Weights of a small transformer language model: 9 layers.
MLP neurons of a small language model. Each row is named by its layer, matrix (gate and up: input weights) and neuron, and shows model dimensions 48-239. Each number is 128 + 24 x the weight over its row's rms, rounded and kept within 0 to 255. Numbers have three digits each. A neuron's up and down rows have the sign that makes its largest values positive.
Before each neuron's rows, "fires in" lists the words (lower case) most often at its 100 highest values on Wikipedia text that the model never trained on. A number after a token or word is its count.

fires in: "known" 12, "made" 10, "become" 9, "use" 9, "named" 8, "used" 5
L2.gate12:119094089130165144160151137145077127090143116165127131115110092110140149127079151157116099141168105103117116153088152120159119117102112161126105080104142101101120157109161136110126144101105124125141119140126123109127088136135136091129142110131127120141113141133140149157111130143107162150195127128146162141134063116151166108153087111105156112124116135120118101180116144110093121161079164090070139148074107123112109125132166119130153154099089103142082145126108116136129134126120142134132189133094106121105090110163149135150131158084131104148112167085135130118092096133129141165
L2.up12:136156151128194152130156093137133140168116122126119147139131132106101132135113121124108118087116129151151145099136096155137146130124112164135123124152099137136129124128098165130114104141131075089133146107125129144170108177127151119175129169135195132153139122125157138103140125140122151168132094169170141118106104122144119151125107129108134077120164134095150133117145118109147116146159147182143141108088103132124130104144116097136137145152150149164147149166114092147112159119124068130112164154099104114131122135167128122146129132161161126127122173104115142136117113140099127154

fires in: "and" 21, "also" 20, "then" 8, "being" 6
L2.gate433:102116115137132107139149109144123124134117129150111137083093090108152119086092114115119097130095133136097120131106105102135117112120131123108108134112153150094110137115099126185136105130141149167093129119131167126132119129107179183105130110154107124128108149114142110107114093132126109107163130141149111168116143130136168113179161155105112141079114139127139113145139106066119110164089093138122120119105151147122160124076132142121136112120101130107150146127142135128152113202150120125147135122122083119138136099136128109095133147100105148108170152124111158114106114112120111105
L2.up433:123129122130150109143137144114129165147144167185141153064102150144126204140082130121144091091100127108117130106132171126130141143100114133129140089142116111164156109151115144173122117078141121123129112084132164152124127139132146124103118123118112097134126165139157101113135118148149130104120126149133161101126145140129157080091121155100129101117109180115133134115127171116148087109134120110138106125143133151103102119111124127162130127111142145153055130159116119112143122131164094125155108122117138146139060129096156172110127153103082114128145204161109172114111119125088115123

fires in: "by" 15, "us" 12, "music" 9, "chart" 6, "usa" 5, "details" 5
L2.gate281:131118139136105140138132157185112181114102128129157169142092154145137118100152135175131123108107123098154135114098111113166137115119154128113133114152140156070155146130123073153131163124111126122176168114162134153157089068162109127177127125158154141148136134123160141147149111125120103118167177109132113131093107101119127107154141131135137103159113149124095102103148135115116112146080142144111097157132128127131136119140091110132141099108114144143108116183099114148147135175151145127103084116129149145176116099114083159155144127146129122162146146115153116156114131107112133119
L2.up281:116170079185130145070090158145160154129157095174135140128084098142158125104160101129145126107128068106112114124130149136109047144143115123097185115136132119092123083131125136096165155163091136133099126139122095100150155170109088149121151084052089146130160134117085157135153134111117113138134142128135117162116126149142115112111108129181135150135150122173163169125126093141124130125085113075140123117141127136153141132146176105138167080117150099120157135143139113119165164106144151153141147105111155121123143119110136117139075107175122133136105150128151095114141127140149119099

fires in: "100" 33, "2020" 7, "800" 6, "400" 4, "180" 4
L2.gate152:158160147137131133077109132136109141097140129101146122135127109142126120122094117130095103146129150173156137127175163155145132142103140116105105141089085157158132091095133126111148093104153134149132176128129091135132105127111136112076159086113122101122128149148160144172160113109164116119133123143149155079122141094104155160077108127140133146150114094122140136134181090126144135177153135125083130127139121067184109095112128140124092163120127140117166107098124119139106127118119103102149128105120126132076121138130111106119136129111136124121089094148176140121124120149084099152
L2.up152:170149159099181100127123129146158095128115146140106116176150158127153153122111138103115119121096121103147119127139157100119119106075144126100170155124167147147151127066190125144168115121115134118133137099133104120130139160140138107101126129141108144154188080105117150152149150126120087127126105105105119115147122120099181140130131168134164126130125151133096105109114104126133092157121118111085083120155164129150124097121112088116129122149127125098144183164123165097129145150130099170154145184124152143098111140140139162108143085135123111135117103169171104108125118161131094122

fires in: "of" 43, "it" 6, "parliament" 5
L4.gate694:159147144129084129067099103171160149139102113107094149116095087131143160147116128189109117077140127117128165149144125124079109137100112107129107098113108128156131128128143135121118170152148081137140133113141115127134116167117114169140114140123106134125154136144130110152152123081133172148078125108105155144117125106147125070120155143121149123142150166129111112181125125126141129125109101167137154114130092129167114156121116129110106168125126148129168150156154099135162115129175121129116142094121140114130122152135125148131161107147109161194124125106112121106118157094101150158
L4.up694:103145110162151114109105144178126132185123142101149065134135150115170076094146100150169127108134105136125113124185112134092111145106131133148130171096108165136171132136146166127134098092115142101124154116112165131139101138123109129183148149149099143123150144107147121177123088123156096153110107151081101145106168164154142125094135112150137106086159137097142117142159136140120119137137128155143127143085121138115129166143068092169108143159118156144139158103117122125123156130151139157108146103124140106129153116162119058126149118119147120151097132120126142103112143090118156164

fires in: "of" 64, "district" 5, "listing" 5, "list" 4
L2.gate410:154146147110113155101145112153115113119118126135134112102094145127116149122143112136114161154109139100116134148095125088116118154121168135095110115093111091163115101116096139125148105119174142120143189130137093154111118139203105135144143132103097114133118114103146122107099135104094151156075105126090113119156109094134128123136151110183148124123095094091115119168141096184149160140153114090125126115097173115132113115136086119151116124127110156106141114117131102188142174157113147109124109150140108084168142120158117127141118109128177137095104133086130104150109148129088184123
L2.up410:139133095100107118162170145143142127120125169117132122098123132109103126137163112121173068139121120121156140126107151123153139152145133146121128095104117156119113101186112155171133153129131141141161114124151125147128157146159122150123137133152146160142133153106157152149125178107124100151101140134128108139128111141141190116089113144151143144155096115105183143136111128139110146137141139134181125127113165155108099120102116098193121129138139152127078082141141134124121107091096106134137152123145127095138112128157077100115114108125097123134080138096138131131126142144103155149

fires in: "that" 73, "crew" 6, "which" 4, "or" 4
L2.gate830:129139118131098147100138153111114177120130153158161133099128142141122136157115098103128172148130183128151153117107137110166132149074122124086126080101142153121127151182115126118108119107126096109133106126106140112107151102164115124118163115133125132124091140132055073134127147139097121105070111139136135130114153146116148184083098139141136133137128160104162148111140163111111091126171111150123142147156128120172154107114117094144119160101117147133097110126133114160126126126133090124117092179117162140151170120109133121108105119119132140150175123137131171126161142147128112131
L2.up830:164143143117122129122107115094136137111103156173168148125115145128080134117099097137166135113159126113154176123124157091139173139093108129101127116147141111141134160159104131117123123152152140106079143152112137135119110138148131161110163135174122167136181085122090086139102165132168139146087137154118154144121140146134124130122128088141154164066100114173163111121131144108154117145143116068166152133129104142182160134145142137124153114161141157110096100112135110162150152128131127122134109151135110116150174114118097132105088094162178154103122146125138156127119077143070083103

fires in: "that" 28, "all" 19, "be" 6
L2.gate458:167132137153119100161097137164087138151137113123156138114171157085145093163088147146135116113128132163119129140139145117119144140130156132148133097119142187128121154171160135133103119108178077125108148093142141131137145102100146155134154142147149134085106179124116123110135121134110137093136136195123160141157120156126148129106160130132139096134098135134128119115097124104147108143116128128137122090116156114149168134132138113117096109142104114119159060151108159103088149146118144133101115165198131150156099178146119142112129132066127121103158109158122132113131093161087074120
L2.up458:167105142114152141139130129123158185105127097176135162073124146121194144140102130111102124108099116133134152150151133115142126089125138091120119153140161127140126125128147135128126126139142087124160148154120134118149120099132163098134094122059121159129121126110163099107129149134124100144132117132140124098102094169111116101070147137147128115116100172141144083122130191114144086128135102150053134118148090129124124145120066123122127134102119098094129137160140105108142161124106112141097113167148120138112131127155130144119156093116130137123134153111118110173109111102101089085

fires in: "1" 72, "one" 7, "daughter" 5, "information" 4
L2.gate231:164125132125152141110160132155105104147097199093085133116111150137134069125088098166125131151130195156102129118149119107139139102149132120116142092167128099084126136148100110162117147106132092174137133153141178154159119152133131145089090175147132174097160122093135096117107149107145157131138111113136125147114139114132089093097157140100103129111103115153078122122102158114096175131173118160156141106100118120105120098129118147123132114120151091141125123109116121144086125068132110102126163148186159104137123130131097122117133137141162092137099129090133099108152143101134143127
L2.up231:128114133121124133144166134107151164071166143161096120137143107135126169150126164136147165173162155163141105124141115121111127125125133111151104147138135114106137082084149171128133176067091129168144157138164102125114110111125108116124165109178142144123112149096170118134121154122157133105120119178081138138137124127161140143104094107111161128153148181157122087128144087142164128120173168108101155143127148125087134145136198140152101151168165100106104124151150133160142095152097106126133106117136127157169109135123147115124124117129168112138109127127142128151200128160106130139

fires in: "of" 32, "american" 6, "traveled" 5, "new" 5, "eastern" 4
L2.gate551:115143149106138111134119151158103131106091125116092117139105150163151126143131148144083132105112134096088140133140105109089127099121111154111128086141109116155136098099148142069154116148138148163112161125108150158105130176115149146102143161073136118150140127102128140128104132114084115140090082103113126163091112150150125141119133096123142122138165108133130107152180122106098119137148137150118140122130104098168147155116147143103143116169090149154150176093155167095149149104080124162119152095127113093144062136145136137120105090111132143141147132072127106124117113123095143149
L2.up551:136143133138078092162132080180149135142165121123119142113114146136101173111157119138127107121177178141129163122157106109150132137105095153131091100093149162117131123148153126135157125138106089100128150159107132139131164109148094111117155121144081094119158096117127142149134178132129152156149118120122161121121130153114114109052107124077132114098171086101127116095115118104118116126095162145127183110126088107148135149114154109129144139136135161152126111126159178142094123078134138154112115159176134109075150088123127116108180143125101152142084099156128130085110099142123112122

fires in: "one" 59, "inspired" 5, "that" 5
L2.gate449:134147115114106088101137165111087116113126125114102105134124119134157100153133129104147173167162118102106178136128095119118111108132142105142143128100119097126157132155086090118139120097131107147182135156142143124155149102097112058108141138158135097142143167116107134147102117110127127135106143131165148143132144174107131045108161133103125135124162094139086133089107099143104113121107173131160155128130096119088121125141085127149112146196137128146185069157137128130121089105130133130154120117128152105141130120141123121157100111123119130085112115141104089152141139128123147112
L2.up449:151099106134095116182138152102111115092145146137126121161115129130112164153145097115146113098156119116109132120105126139130097154114085147042101120114171135146169164107126081156076172113133088148159121138125135109131121145147106114077124090155125173141111133108121131099135171153108135079148137096141119141114132119111117132130139164146130120125178121133115110119126141129121109130118133127122080156090105136091164143110083134121076153157153159176169098140115107150129122149100107117142133152142178132141140112155131178126151132112108142117109117138149142133109142127143160122

fires in: "2023" 13, "2024" 12, "public" 9, "2025" 8, "2026" 6, "2021" 6
L2.gate351:158093075138128165050068149149119114136153089143113118142112111138168109115118096108120127134096145151119093150139181118106084118105135131120128146150137163122154181153149112138097137080140148133131123112125115139155105085164129166101111100093173146118120162087127107161115099147136193182125111148142074131122119162153121082122110123130133166140105134144149127125148140136141122131133086120088115161099130098121143148166138153140119097168083140172173150129163102089133138130145151151110126128156178118092094117128100127138121182133106146147144115130136132125150114100107119147
L2.up351:114130120093106112131155141159140109115113091135112139162133142117142086154139117141112097120140138130124096195105161116118134118131123108081113135185137144149130128165090179131114147115141177106110120095150126132089122118133095100179131123155147129147077132130162103087125109109119122133148088131141116112161079149112130134091105120133125132104121120106091096153161140146143133121117150094144159120128149160158177097166140158135058132143092124156093110112145164146120122137111142131130087119124117113107154122122107126164121105100137085130127105154115120101136105134151110092

fires in: "and" 100
L2.gate590:122121102135116139130119087119151138102077130155101158107116138108150122095161108104159124131175144152124168166139094124085131119121122110150104155141146135132123120141124167134132097134146140157123122083139111142106120165122141142124135166124094136092179154096111127110094120132124159115065147113140151136094171135134123169124090164114113140126180151138106159084169150112115169141110133141169113163148106160116141095146120069158095100140164105124109116123154128143096107150164142159083134140160139123141110113143130162123172150122144070104131066149146107090099138123116145118
L2.up590:147122132123138090166133127113135153172164126149153116103103168118141144140120163161098089185123113143110115102099121118147153123140121100113146153107075173119124159143152136149110114134101144123128149102154166119145168069102101116149129097148156121142093103143165135092160130078128132103175111141165135121093112158107110125123150091151103149126147164142168127145153093110156085123128153089108144120153115104112086112115090133121101151134103144122101144106108130124147111101112113126128123093116112138178112146157123100170119182099108120108124146149119138127131103128138149086

fires in: "from" 24, "by" 16, "of" 10, "for" 8, "american" 6, "complete" 4
L2.gate350:158101110145121109110152135091118100111095163095074145118141120145117107146157150073114120155095154062151137100126146116142158133109124123169098137128096159145120139112152158110115113139118168132101148099106127151136119112079112101107131138148133091128149101156157132139129149120110144148117132118151132167125111096130135119164130137140127132118119119147107158131149088116138142125099150116126146150097105164134135127126140162069104153125144160142071090148121164121106124137095165098125131104154142108137154154176074086138130139114155168139131119141156121144114147093119124097
L2.up350:071133134133138154170140109129159095130162077137141094132115139162074142148111156149102172136133114101094122109135102116135136132149112117135122128116138147114134155128120148129112122161127140144116125124099158126088130140129133111087141098184177166138162176150135135074127134119122137099169184085144151127155127164120124135083051125111159142150123120136122137148133084075147152118112166103113108126137153135131113138114120140101155151098126124152131110112135179117148139125119165113088117143135135137153110104130155123163106098165138129191171139160138187142088121127120128135

fires in: "as" 15, "or" 14, "per" 9, "of" 9, "for" 7, "percent" 6
L2.gate28:147118116121120131139147101175144105086086137127127146151127100144120152124116069147133139107136118149072120145098092117128072123130119168105124114076132114118159130110124100095150115145141106167147136144127101123147135122170092158175089136086066145111129151145107146138115127129085142149116117141131106166110155180167139114090122140140181129116107108093087142108090092152114128158140081136104146146127124178157140159165125134128118089158151106161129133116185077145151121084128150128061113152143146101137134114088096101146138115128125133178134109141130086130124159130120099130
L2.up28:148145127124164115112093181101119163155093085136117157123134138169146140125136151134153119146100139129124135139114112074120174172153145111120124111146114134117152125158146121136132093140114087063102148157147140144145124123122155116169089141168124137118115106144137132118137086158119114102118140100140099116142114087106093149126109124076155138145073092137101129104148119121179084167159135132150147146154145134101135108134118152097120140125091114097109154112117130150140125164176134164142167116077111147101117151132099154142125100126114138131151105141120138112104125111153098108